MLP neurons of a small language model. Each row is named by its layer, matrix (up: input weights) and neuron, and shows model dimensions 16-207. Each number is 500 + 40 x the weight over its row's rms, rounded and kept within 0 to 999. Numbers have three digits each.
After each neuron's rows, "fires after" lists the tokens most often just before its 100 highest values on Wikipedia text that the model never trained on.

L3.up715:448527510477400467463450462508524527550524553516475510483498438560506591525464477500561484511508434480495460471476597439490509552499497545527509513536500487517530449569550533405509558480518453498467427489534543538433534523451466504582454497491485483463498494495487443530511560509534505378465453561501522489480484561497529533478492452487504567505490529494535482559472485486483532560498537561497510489478589507550593472526485459439526511474532504432492517514514526522489525513531575543503541593433458474471473507446490495499516440484546417436489456481448489529528496440557482517
fires after: " |", "\n", " ", " K", ":", "|"

L4.up834:496501529542528497466519476560430497502536450535476508470501559520502463551483489509507554456466576541456552505586477523498442552535439438483548526434489502533494446480477459531534441442559535437432428457543495564526528475419524484527513500495469508536408542514530491529498515575494521443412469443508590519432511574589489569589474462516481430446497474497508477538448486518516519484496468486514460469491496473496448432529545500441502463438538464513509381563450488507488484541480557511477459581472472456481480464429457513465539498465502516443435521439471471464504547424548466458
fires after: " ", "1", "2", "9", "i"

L5.up221:435513540525544538509537541508488512522516446555458503537499473505485575490502466493426555492452519544483477553533467528520452478516485485463508548513462496564488471557515539471480437498469526498553509518549435408501512530470574455413457501460443483452504538481507547526496543477547491484533491415554525471506503495494502532580520509478448453512400524459429507532469466477490524453509522497555445526553612527470502475500497462519533528375475451478495475471499433495582484466518490595502498526436469459400467496497497442461519567450503472453412554494534432502502527453475521567
fires after: "2", "0"

L9.up332:464429534482465557536499483458447515469554527553487479565498465457504489487421476531493467505427470442496501503496456549464477550514525504533553441466522568562571428540562431474490497493513433495441474434519475451523513523524460518481453511384488502443502514564553538560504496470574433483500538461516450509463478531572508531460498495574488487530480478487507552475519438518561436533461529462516422538523549482498432515524531464482508476451511449520502451437463502495513545448494492523540493508464544440418483459469451497439538545477509475481462486493439505471496498464532482524
fires after: "2", " Bo", " so", " Me", " So", " Vo"

L6.up855:471483556465485555497406488557511536565533524527420499433494498473515482519551516488553493549500483478436521495487532512458523501525495530537541394525506483556518470572484573491439518465589461469536517461479530531531503440501449520427501575454520485424458539489479530539472503455562500483440463489564502505532503505481485541533525509538445393472487481475455522445453561450519519469428548504542410572492514508431462503521528501557462518484607541492493531476452505453525592519530573519448439558455504486485544445479503497544551569474524513497512444439519450540493525489542496539
fires after: " The", "The", " the", " An", ","

L8.up790:528460555488545511525525476596598532495505532504497409501497537469522476512480524535488502503462472536458532465520512502472513556533433547574575461453420489506494452506482457451466458528527542439499450485515506456500478485511462508515577529483455551485402503522491470541531507476442462524532476548590560483541559526554497469580518465537470416518505502460434452464494446509524439464484453484505505527517493508453503477487496549541458520470578505468524569497505479547464561425453482549508498486477439535529452508561504447557490480429537444481482435481449428534508543461485549460
fires after: "–", " the", " de"

L4.up623:431479527536538543510506510504503535498503486520446362415490490574479545532519470457387475477537484511475513477450530528496543518548551445509428460537481474512532485540570469494532485508520552493480431527538484519473522518496450455435492557451492492505561502521519489472454490525474527513505489574504503561590432545487515437541549489484499510459455471515527480514495466514494480441530537487509435557582561519553529506429563448539562435440490514494444574524514538590531505445529599513494467541476508461534493518515475442520554429567486468491481518471502413506466530476501534596
fires after: " the", " a", " "

L6.up298:498513487516555486497483558424455520525537491564464532560507463523497487510492484450407595461403478556486493550574427549556436492538492527461546518559453556529487391555496541507491513522532535458490515505502465434500534506494545476394490523478438507436453504480557500568418538460502490492529518513503505506548548495507494573521523533466445451505422478487460458574430452513556431484518518490537423520539518474470544482556501453509547452427508468480472431465493451563542506496496546548467506522484491464453451536496480456468510526520482516452402514483505487513464554442494492582
fires after: "2", "0"

L4.up161:474437582522512531502450526498572558503526528518466448460511528504515530513552488453563486522511489548448517526499573494429530524478494549576517418570428484503533467490502500550454535524539497425445441530548567502421517463496443479422530583475541538477485460510438538590510480480497489507524471505574519542558545541548457519510520458503486484495460444452495494413497443545523497433465485466523475561545477562503489467478562484553476471494547532482491625473500474521467561502502525528499453567486478542469446490486482502529514461493589527433494469455483438506549551468486468440
fires after: " the", " The", "The"

L5.up1011:513456528515540538482482516496422512484512479544510533552502488482491511530459480485460564465450459544497490498532462546457525504513438526503513519462488535495483435544512524467476518519485539492458538467552464411476511472503479467449506533494458475446487549478533502592461560426518431486460494456467523462497539529528479546553509523475460500450431493490482479540434550514554467550543458513525444571510506459429459455561494456466580495395578479513510405481429513525569515475455537570474493569441468443418493488499496511498555553475511501484469483488477532503500536451599534551
fires after: "2"

L4.up581:458537518504425522488465544503469532480542503515442448479499514596546510573534469510455476469484531493473481410495565461502572558522486502503525472527444459558506436566513470449447553459468526480492465469504489519521526491533441484494463513491551474501450552513495449533506472494508501473524462535482538436558546543541434467483502481434505543515484496500547504479536446495494527459492532500481497482509516564587560439440517442543476435427502520408563495515502487506461534452554578489442484571519500530532468465506528455566538460449533452486442482463460432462467524432580506530
fires after: "|", " ", " Gold", " the"

L9.up965:527461578567499491513418466449504545501512479546473481463497577528523467510508525475451479505482529510442519544473507540528572519469414602517483407518484489473483459564482543437479495436572538469462524517577503478489492443487504455470527590445517549488530571480523482548485450444493511490493481512494543536503504581455487519482456484528573418498487439465473500492501510432525476503460532493461418476484464428536508515496517491470415491533591525490560476465445543504532583463518582533521475513496495561567450464481481471473542443508547503468507429503492434550530545498473498466
fires after: " the", " The", "The", "-"

L4.up211:520507515526479534533432501477479511517535484482533517439494498554515571520537469449435561520542571492482474457487485432476612524477505495478564505530473471567460450463511577462471514496500617458544505456525526476514498483495463550485416612515496508472480556508526458536556432483487519526527520484480421462519442471515525510562513444542454469464506468495473477470483543475546500424538497480473494501540475556548540427461502498486503464458521499450533554510497500543468565548555610499397478535497512474536403474545450445483536436527519508498457450486523468479498515441545500507
fires after: " a", " the", "|", "The", " The", "-"